python train.py --n_layer=9 --head_dim=64 --d_mlp=2304 --norm_eps=1e-05 --parallel_block=false --init="normal" --lr=0.00634 --weight_decay=0.0 --lr_head=0.00644 --schedule="wsd" --batch_tokens=65536 --seq_len=1024 --train_tokens=636300000 --steps=9710
MLP neurons of a small language model. Each row is named by its layer, matrix (down: output weights) and neuron, and shows model dimensions 192-383. Each number is 500 + 40 x the weight over its row's rms, rounded and kept within 0 to 999. Numbers have three digits each.
A block is one neuron, or neurons of one layer that tend to fire together. Before each block is what it responds to, as a language model described it from the Wikipedia text at the highest values.

Responds to: Adjectives and their pieces
L3.down109:458481475440471503496513449507554540382470434419522547481563549528512486494486568451509488555470481462517570483527507438450507541455520516539501469526499517477449464463453484477555493486561460498542532513566534506379518526440489460450525545505515482538495472552451503517520517464527483508484483486527515496474491533474566501482520567563517551496562501507467507483484549474494524525513370473526485504506482533437478493489504549474567489547562598435524500556414473502515498468525438439436407518550450456536478462443496513501511496555490536494585528524527479379439489480408496460
L3.down544:496472540545506508456524484528481505511436460541449535568453522447439434528557461447514464502508445487548477477476502561486525506535569500492460460521535465503458529505485600499514541488532530510559488517551505516528452435499499504477453488492513490514465441499534529431514544443477490524568523510535562432530472451509462493494478540521437479497527448497451447535528560485504514553486384523582586492434475477472463440533578513545475512472544551559561431517425491486502581574545447540485476529472445494468520531523531580525474500510526510501505489490504623484522483498526514536
L3.down576:512458519417486540498462455536508492524431430566567450439538480541510528495565526545454526492465486507532483493528476499511445474505527516512533500521454549551521414399473516388514527450537475561558556426450460569475557551440517380445534511531490532578540481498516535573529479567549533502467436466454480536455550488583479464461529521434448539489487457497420541468492511469493547469481505476598462534528495485471475474543606489484502559542509522462521527496537497467493554398524475466448520484453562454515576499413465565487540532519496461483433628408464455451499490470568479467
L3.down1016:482445398519460543488537517488508481575514479494509501540423517447501534547547530531485473544497524483503567489447486533505518526515568510521413422519460538488558471499526548508503559496494464534548441546513490538501516464469511439493471487485503447530500429583502460572485557474509467514524500494565518548492506512524565530419522475534495554447608473512424477503476505500536570571528591484533477519507483544510540494534525419593530521574559438431513486619517514584435514499529449506564472523575538447511501454565442562481450472473504493467470445556439557551490468501536505475
L3.down1155:445526505611515501522475466485525530489511476450481509460511481522531453525445518485461453448488485545494420552482525511452477487399551456597523510543519458504506506397466528458510593521532516499511564447522491469558520503496539472500577459491546496474526461475508477561467510459552533542523493454520455478469517502539473489514521589501501566451453488411577544505534499481558554509403556546474495508528489468467495439522517471504469518476595533467534454501447482533467425497533542411573523510450562440442528444554491528492463456505480483443490580549516488512510505526512495478
L3.down1237:502538549563577522446511523487502453472513477527518442428460540511446557474504625463448500508449515465504508483488465494484594544552473476500469459528487487496419514534503479468512531592543480471492490452542541532469417532460510388518557487490475464452502513440491543491519469488569520486472443519506537515521486430507514475478575552497449444475537470510495538456465519409435457491503515553505492472517523518455465573471548434534475460525476482489468529598532509566475453458499535459525469513526484500541482467447517491517588589548463512543503475516498506535405486515496476520
L3.down1448:514492522512464499490498477528511552493517489523420491494510455485530499489501548525468527484462493419495504545500531496423581524460539514465501455583502459418433521522502493446470505537581524509555541476562493531449511429560516497509526460488492466536491449572537484562533473521480526468591459418444588458485461499498536444463509550497482503485450504499420515495576535523490506379481491576507480561421469501509421511576527466479458485509468537522505502524469524533477508529404528485456537503494504462504544521498491532451494518498501523533475513539498459482455460532519482476
L3.down1529:493453502506555461572530443554489512503403478481460486530478459550485550483504478568522475573504450607466457520516566551446585488505431464520461479457462499514497454513549499462483537545503532515540484567505478544491488565535487431555479558452457525437422478514493573456485504524562459521485541426511503510525471524516464522373463496552521453490508537529446479521519410530514537464476540540526493510496529522411492512469523486497448455467489492489605529454482558450479496487462533508562482468553524539451520434538464476461536511496473491525508469536520544479556546571492413508

Responds to: Date days and verb particles
L4.down14:508475422451442483484529448493516527476509505540485508550562487497477504508486521514480556524491447523479524506490494544550496480519522475438489515523457540476521490537596567503498519531447448478507541431497443554468527495505402496569514488496526494488488455575447508463545513474613473481514505511458473520472512454538479544473452502542464522530545575534457486458493499471537498538486452446551434552462490484514505501448507512468427443548465499493479494495540495459449555543469518571500521446467520510475496477488548534511459551550468550603480516543531426453536499523478515521
L4.down237:485475486566443538459457509475504483475460501516469555436515489556472469468461593560441500518520547511450526504410458473498474500577502473496485509497474534456431509541487546523530522452516520443527494542510509520443512476559524515463524544509489524538504494498461562566451511499542507465507499508511472524486572488535431544531472547472554479534492448491548490535438510486518456553524458395451440481482430497516473530535524447460505505560479501515484453465465476519465478532501482492476462422428485496565503528508447487436516493445543443598493525492474427536505521476501490491
L4.down625:492526500577529471511452527541456585483441508538513547476525538493466460511502496524533427541474497515452495568498472596533508504460482421567562419521492568499494494443456486464485507424455582496552501501433521464494491479516460513425546532457494484575475442448483591504527545592509570527523479496509548542484461528508489414457500478486525466538487497537483461541518486509519564516575582509451482468500598446534501570495555525527462527464464475505383512502538502544555540456545505448547523492403558496495483506459494477500535482480515459520495519463472470495498536514535504467
L4.down1186:490522466532425473463431519445439519506534538484453514541517528496517528409501564428407518508447508483432462514496579507507471485483560543508512517455519553451503502550478493474428474543524490549513552498511523457445543470513471505510553439605514478565510562537511548541518434486509545513521515534519536389535478485527536516515480472471518511540599501428521584502470519441478517498585529470482516488519446550518464451489545476504507561500492461562552476539472505468438540513472492462519425430512464457492566517533540527417515528577536490514493505443471494500476506491588556482
L4.down1273:520517536493531525508543540554567520505480523479417562527496551480530397414535567495571539491514506454484463517404490524495453460476513420522493540452451477469539513503453454544480540473497446526543559507426496507458464492481417466478471484454508490519482536452441499432547458388519473523416468529475502599537584500469545509479534494585493541441482453538482566464481511491420463431506534494477511450491512528465659506499486448485545430463548503460572528503569561526481530537570561485431565499477524480442505550449474534471444505428468473442568500502530508522503476492484457544
L4.down1665:557516538517546534514499580528577496476513468491502524542474471505475455389550557511462536496562524485519483481439489511531486495534525528505521471516448438546476552412518463542501480503451492496568567533491495516516489537492531503502470539536505476540512464528491469421428539511495482451500508490428535540437500460482525546479580450490495549508530490561505496521499457505487556516496435463502527460559522550541471478579495437520414489476499548443470529487523458540480541469488484499536520481482509522510412538526460452500443443500486453545554584510506464556426510542487519499
L4.down1983:490458505436516463461541456504474497489562490522497517435533440508451473450544523521444537473473473552508503449468537504524490442531554414444448532467532508466471495473505529435452571480473509511543563464473501530490448527472537508484532498485470465526527448538466562554544428565527494461513507527523545474436538548516488476532476494491447526465512494494499487521460435472531490485478522503562483546511502429513531531462501527375386501495473488426508460485563450512531524552485535443492522514499535509530578545482517499534535553445477560451393464520487496550493441567426453520
L4.down2180:487603532510580544538488452519556531476449510496452543480530484538463525429462462514378440488516539465464464504436528465586521512528547499486403469481460537464513536425529492487536588464528430477478467564518448476418554430579458495507493527527468502526525538568549541518479533439478501417484543529576439523513464535511428521531495423519490555503491476438522512432494491475514552480571510506472430565535498560464414487499529484498540473512495523546518435495465472478563579432479526451480526489514509467535577484469613536504514496542579533528422587513495475475430550406575556496

Responds to: Dates and time expressions
L3.down157:510555494423535550478460540461446454555421578470517536526541466482459465483552501480496466477573456523535429481515541456441494456513492470504481549517550463522403515531474596482503439436510522478484428490482548483544484478487481448419485539522535524489520529533525439449485544467476514458469492415558496497453490529483445505499573473472509461476536550507520471516550491495487487535475496556497468406568458477448519534519460486518514559490560491487512525479496525472421527464551591459556507528488470518497459492526509481502516466465507548564538464462462571474535538512493506482
L3.down371:531513504562489470462542497448534482488458469489508415515551513458431503545501563504474531509509489452484464510482475516476432511485505468496553461496452373567521557517530526507520509528544577526508493537496441527480493582586449411482498471494491492422482511518504467471525423493536505523469473494528523537512448507491505465555525507546483484526531474567501498461495480493531566451543544490544508457600467593446476486519552505457578483447516537466486513536455515502546476533480482554506484526466555530550553492486474534497513491530551476397541575499451485543497487477556502561
L3.down563:489569522454560483519453568507497368462528541461568398411460550433503469469509443494449562480508503490487456541550512511433595501535538564545481512532554483509470567518459550482535500496571485521471500474513438461575482578469534447504462457441564498497498471513485543503592454492490456467478406438511497528558455470507499491561490520582582467481434498555475509489472533537516485479519531492480552545512530518547478512543549517526511431387502586449495435544489533497498459478504527563479506496584485474485539478506489520479547480444488496472527511499421522469441548481452502470
L3.down834:451483483506438517473537502523527530542489496431451464425531464497536568493510518461462507533495467452568504478493527485528517529527556477544467497567416456486475522572562484509499493479476547515517503506597539495500467454501508521568447559558489469488507443506495530556508446618494549428479529619472524500435498479488518483574474495486582526473434458470520444508525487536492554525492547506503511466443475485499442553581532438498540487519485548514437456500581449459548458537523439502541466487461454463454484429490506564563538491529494463482416514549490482506582452514527517546
L3.down1932:523550414474471554496538516512530523538468482521476435507499462452497537496455444463509507532520572478461484567514398454495553478493506543525488542526468421493529486518511484488485458513479506547505458565463510489566479547499475465520526475449488496522523599389504546588544462469542540480544467464451529504557508499449510539533477558463543585505532459463493507479514536524536581511560524513452554496543501568500512501471461506547532465461564502528482490487435467535535461550470466539579491507536474500466503516463550469551519465505553526430472517538558498466503507454464522547
L3.down1972:502491571475459464485426515528458467486561542447484481534471455544488568452481553525542441504553475519487548422541590455505565464510507555442477580581480508503407466396500474529477533489489450554446525487537492458484508511488399455487471531543536501504541474547500471541493510517410521544564513570528473553557497516517501502530466542537593542481554555541495490495447470540473510490512517533605533521460485446537511481461542507558498523430473489425519511509456507467483559427464478495520478473439499519461617558552522467547501473503512454471515496590496503459462586460599576506
L3.down2063:461431476482505467541439495461562513527499456537579479543476537476503494477448594446463430430407466456438509517468495527525495449515458513530538495469551467539579522537544462472526542431464486542524489518476468490538525541564545428470530511438515557496597383555469525420551557496479497526456494520468542403494391472437532523467489508425494462522524532503503483445543516438467452554544476469492491461509575457565527500497531538545506459485519544432512493520547513483565358456518461415494569480505558541508516509505517435532503518571501554484545459507488459522445532567438600524
L3.down2285:472511497480495523537573474447435531474535503430503413467514501458452562531478507456539546514498491524512490464531510482443452542571556479558489573479539537524496458427572528508455480459457489460516499470561565489467477498466481487494496476505507539520484527411460467623454446462500504467485401557507521480459496525486596414509541488504527447505452397498524501531531472488498480622524509454503538503442503472528449412460515543510514537469553540520471449512527437485483536516485501463502525431445518576468444468469520435516585520484535549528497541495577539480453487535462448476

Responds to: Date phrase continuation
L2.down1912:486438418526525466498506518549516559488473491487448492438490529434477522484542555543479469477518530537503473491536496510458440486459477466543472520604497554452505504546461501484568485493516528534555503511502429490505470509486460482479443480565493519478520528520489501520496556503494485459578421508526543536486502512496437468441553509472538529540531515520477544472465486513452599578481501481519456501436491451430534467450597452555464503524528492512525453438458533479495489583431461519472437496538492455497510524443477513552520499522604538473539520501570547483438526454613559533

Responds to: Predicate complement after verb
L4.down27:508489468518425525464464485503522518482535489457523390478504456477457487520557512579568495455595504521497541486523550488537526488522553486415557417536471475501483520538520475448418532469584493400552514484570478458512498381462474515531499507583499513483501464498517503571449568581496540511598430467502490513475538480531499524447442486474490395472487505574551482520444484530523580465514471554435488518576448477536465528581524425505510551539457550539528483436472485479481559494457427495488576490503519466463507544525470441531484469564529497587555561488510493476470441442508522428
L4.down674:555534479563523577477564535495498431558465566524447537527500463503466491486489538506451464473542497579500516524508470493455537450431445526410469503574470422383556495483498473468411494529451473597544456477522491513520430471566492544546501478557445508484507551480473482430421524501479518538600529453576474489514562472466484527473564483489487468575507510523467511520528533487448598458507549507545511502535541494595475502571489454519428513511474458510517496553482514541529494456463534457414506481474448430498549430478467513481502464539485499508475554524492555508436511472512461468
L4.down1169:513532504456504543437489541509460614446494566500588474434489503497528502526457486465467505528510438535514481558523402539481548484463460480479476514438442506446467483407494467485570504521565498506463487399526531533514551476528456538452570450511524492523555585440499443500503449498513553647476495570488510534458534536440505521499432517544501507450464513474461508540518517446555473556560529481523558490424517497506537541529507476511470511578499471551468559514508559573480447486508615521485583549500533489470470502489506460520439453573489554524471503538475502506490521520528510440
L4.down1211:502419454559479520483449516497577519460488511498475517576600511464426448467526504469453560498490481516508514460518517498477470412385510551469512495539486441546505530476490443490539440543529550500518473508474540473517452431444453587619449528545454457478405420563525458456432531444467470497553468448496539466544505437550528507547530452488518454479512502478502528455494481448469492452543567484499530529588463495571501584519464510497519543487492534531579555518484520533477505476460504482531421459523528486457481545523470526494526489523492513472441489451477474542463476469457505436
L4.down1892:471526491502477460525506511455450570533415494518520539436460496431519560491399521578550467547465583514486503548475459506432389480438543497478451530494497543464546506425492476551568429459533549490450502441450527533560520461504443607470471517542441434550488496504456515492501527483482532536457520532516595496459476443484448523487418534459503488493542512464428530493545544470457532511500545547506516522509508473471529516521520518537465524562522463504545482511493507473480475484418464495472506524483532473430438544545576408518577613557554488545542550540529525464451534518540498467
L4.down2033:507431510506485521458514543510520493482477467537491467464537549466510481501499449498471483470546505543478520571518480527464506494484532477449552461507484517486496534513461507514498496518509522549514493488504463494473531556537484602496430553531475478601522558587448417520460510478508520501455483534575648414573507437473513521489461488558486574389514482466500437442478481516526519510460533469513466494465504563523493473493572575579472548523523595519517500496435566487428564491526569559456555515538488449474506483473469479473467500529480546498499516497490537491467471414483482494
L4.down2048:406517513463513538470461501499527484476494496542442512426479564453535412503565511488493450545474615495475554457516480488476499499496418474541480484500476564437481451525534621462448527495487499513508476538496565531501542475473473537534505432517503500496458520551480547500484485507465455599505551379503551575456539517454489558502501464488496459483428498533478499477450549468465473465450480492455477496502463446501539525586470538490535457548462489528543513470477559502498519462482492498487530508525420491482515486513502523494512515494470616460551444523475489499498518404492523587
L4.down2259:394463470544575471521545478487478523432522505543475538487461473469470463524547485555464512450527424536512527532516548468456487527510593516514514591543529530443526503583461538489505483521566454598542442510529446474534446470464496524534493552547427496486468520446528428578539572437485537505612476463470562500473521501499481464508517490500526499498509599515511510558410524529482464431511487518469475492473498578432522463507509507494445532481489505553485486512477523470457492472518588495486458503507502523512539456530517478489487415480486546418509517508474465502466462485513495441

Responds to: Partitive "of the"
L3.down236:489499522521469498519556462483468517438454498564496517477498517482515508489506517454503529522528515549553521522515512482484500476481476509582449446528539487545519469520444467496525582503435524479519493454478443484538540523421541518511495490513562505526496508556453501528502575445499453520517464511409504568507484464524529447537473564451469520496470476487491456548501476493540477481530457503426466477527525510579414479460550495515496455555537495592496551504491492498501431513432525433492546498466492532537470487487513525571485571581554508521510536517484530543488466582530476498
L3.down811:558545481494550432462433588460469475497492497482477481501492510442477521530527506543504489481486516394576494553542620498488532516464546514478523488537449520535514469493488465509469524536546457483474516463466580509534518501524618464482512516505438497473547490556558531448535580481532546520460546444471478498529509525546516473512529459460518486469538463569489542566438534467552475481512474525503473494496509522490493562464539469567481502473480458507403538472461415501528505445497526485454532582514494459488543491515483519474469511495560536521422478538467518432534541438484465458
L3.down917:435480470495470529474542528451453483527543446473485472507374524416470454496574472519501437400485449494580429574468516496488514473573510444487483521471472602461507444506486467515471501420441521555459594512524536562530529514462509459573460489534467455529524508436567562514493503510443516532464542484488452550512549495472568593513397456522514539460488520539510520570497480516519536578453503473530499522485524480461528574463478516589492481546507508501510424469480529572538495512548495518533567517552491526484531481460424475495444498495531518503485438505491541475478453508536483542
L3.down971:508454501523458466480510421531519423532500479476530572490517473507501451482479494423582519544444524453542552509488504574510500518533494605533503503507379427563537479499534550498459456458481595477536497542471521471520488557465432495437486517465404501489506427498487569449532556490460511500466503516537503441548498474516568532535483480473533537527503524543552449421561539505465490437579584446495543593487601457462528454526552511538572545521471416458463505448514472478492530485487409519463499448509530473535463541505530494533539430509482526432482508522513481497471471532532509497
L3.down1674:584545432525480452488539492576496481500479477555495490488431449481466483443498516504546511496497488540544430498480475481526509438371511456515537460525497536505501570497459472538521512486459601535510499502448530505464515497434487505518445548473515465527520499530529528477530536481474500471501526487477470545497553439523467483533484481529531465555478544446507479487550525491463519513524487485551475506533549423481468502524423527516535601375549506498522531550586508501408445487464514473455473459557569536479487524510528488509473550464470531605464534552501511496559519513537497504
L3.down1749:552464430579543505523519484497505504502440546506524531482512510502504524487526508457509460530556500487489465547491510445524455469454547528485486479476479534536568550545490553543498485504536490495513524505479530482471485501451524507517497551467515521521483478531512489521519467509522484489498543505507473510484518446508592539420511455570504545414529497492440464482455495593531498508533512535479540490445441509426507514557495506516511499532494555567505517529514471486452464507480496463506493555444477548530416456442506555488483566468511500520537486379512457549535501580489487516
L3.down2014:491490537469632564471441513466578498515472529404492454460484513506469510484483523576525491461538509504501564463493529495529452552490596546497505464449547469537436485562598532474487470502487527496535516512421474471454469480508506459446526521507482452543488553503560514503511458528498484512438478440555429497463494498465550574513502542503538496470463442433501516489453442495462488540495517506450519491497452532551454490488469477437565510533538473532478500540505527504524531589472504476388485556517519507569410508482531529559531482423469459458457520454501466498416462517505522453
L3.down2262:569526492510453454541491488507483581547463560487567493485518496495565488520499553497492461536463444571525605531515509526537458476596517461488488459529457446560545555507575397537508475536503501470537481468491481469560471528540419494473488544469541461482548525448492494465425538499548519488425503567498558526523553500536439479413565473490430503528492531480463503433545543490451464513532536461453539488508486491480474484469492553571517507414494468520430441503584504540480464534480457552456485479472463515500480554571469441526503478516524465468449496534423525452463518503518534536

Responds to: Digits inside full dates
L4.down105:514447509510490510502464476448540429444505539479535534433515517476534469533474483475507525356476531457559492468541479449502480477570534489478550542498463516450583550475492535519453522539521404515537513442508468462460395543455486464524550567426526469465484482555489485464480512575467484427485474506615459468452545617499483521450476558560498498549492517471498497515455482531521532499498465453565418568457465510455506499539535446479545561584581455468514472482531413468483533523533466490454470447488496587516547548504501409449508549458491508535502539592456482530573591497529537474
L4.down299:452523514514564498530472490489457566514467528465546499419530488552535481457472533449423507442442497447503477553434503571492463519489481486552512472455509458515518592502491527535508431575491500504471518441471466486434476428460451564513453465500494542536535465473498535439563545571536493494534521469465449507474530459463532520615509500388486449485465538509478494440483532490469450437461485447478490519526474458493484452526492479545524467466567546499500556435534494484472511464460532467504478483534521510572488519500528502529489551577486551506514618451527476527504519566524465507
L4.down440:448475462565505545449409479576436464475593495453513540508513443568521551513422518531478464524523480427478505479423537397496482474457558530513508496518524421562462482506488459515456487469508408504434492482540476485459463443534417509534500499517499481446493480468476472514462475575521507509517523533489572520485579546566522473497480483483553406501474416495516468473528465493465504485554515513525474470577494491534403555540546550580500526478538496453457527517464527519485526545468593497522527498556470456440496438485464479537479542488511473501424442481526508483484556434488536527
L4.down862:445499500453465522504500484523513514493481469468500490477486520478506493517447513422492558471522498485569520455537576575549510520453495501460472489519497489521609468495475520460507461490514566465507530461531516530587474548480513442460487426442490514464503536478549450537558511526525529545529481492496493437548549486504533452499476492519478448498497462551465513397493508525473517531491505503541497427562497480498503476452443482581574572510472544459503449471505489474448479551456450516566541505440500439551513504500531439533532500489492599494532494436405561519532536513436512562
L4.down1110:508519496447485511462513555528588508513522556474489454471485428405473495518610540412439468453561558563573488532461462536481574486580412528485470486537436498539518585526502451504507461516472469403464440510485517404522570462512470481634500553516449522448517536468555462553496503495471464473526479456521508483528480496515504446487471531551422495430456492506495531532568483482434534482455457486488477528538511484506504520509484507519478524475513515433489440531495491446540546545485535473565502485488468496480510509431514434550520502438605532549449522466486441445509438487464533522
L4.down1670:497495473516462498510476549443450486519506503504519487462456566441537511574436430482476467437515493479485502498552483505530508436423587446480518487492411437545517525518461543459476486531521471524504491500567458526522515584472445523447461414499426527427511489535591611502487521549578541483468528496503580435545494459422545445529458549530426470509481537546446511545529581459431511491489574493499527525513524533551513465481501522531574458502503528474479415510575486519468509520483510523478465489487481481521489482456576507454517479472485576488514485521453478556499528586468501542
L4.down1993:476523553491446497448520470477492523429533492496502426520422450513469462515536572525516485471484563502554487481503492502546500477385509546523501529529549469451551518462474513488542512489535442453493455510442497497487524510482499490530540537445472524552535446537509500482502511536468428508438466447473511471485522474502556489578475551482517450511469453503444466555516517581533444533431541545529452474521419466498501564494476524412540544481451497499528456562516547537453475504464516538525459523513465501533446458458523488519553503452519415519519501481523518436510450527475503573
L4.down2163:503523480567489582563523441500553419487566549477494493537499491464496486453483506442498460478567397455479481513495492519478520479553565453507467487506549523474556521514522499551454534494460481502460435486427472529467504525505532505569489509494510501594485524531494430571474555479478496450498459460497490559572549496480475484511451444498538548515485518540504528531547473461492535503465531532448532543449428465452491451475539537488517435497490507411468478531451488464441469451519610512500487517479503499533538492380512546537481484508486535547447465461503510470520472512431508562

Responds to: Passive past participles
L2.down2060:483512444436480536500541511461616507504505514540570503558526486464475491501444571428588525498524500485509511568459522491490491459559498464490531486578436518506535499519438518502458475469417498518530521477500523567451531461490478586504569465431427545556492465519447512495505585467517537521520526547463458535591479566476451472500537471489422459440497453472531549537496464439488542484523504535573478526521516482539483534471539564504534547495443516482464490497484584498518427488459505503432475498564504517388510495517508522498507523458485584538526493504490494514520490514513505594

Responds to: Ordinal and superlative predicates
L2.down1911:518521506563500445532472465525548560461503486495518496508501415499448541411492496590499415495499606485459451505519496559440525515442508535478527466467504514500531469544552484493470481500501484461512529532532447539467543468527509543449582431528458533502486457589499506514479521498507471449560417478515541477518567541541467423516467450472512490449468488511527541570505490527481496501484535492459557519452513515503501433485508495443528504520520522553545556461490448482444492506406501559557465510570542559489480510530532537531481535491491528509516509552427486518490443599496438494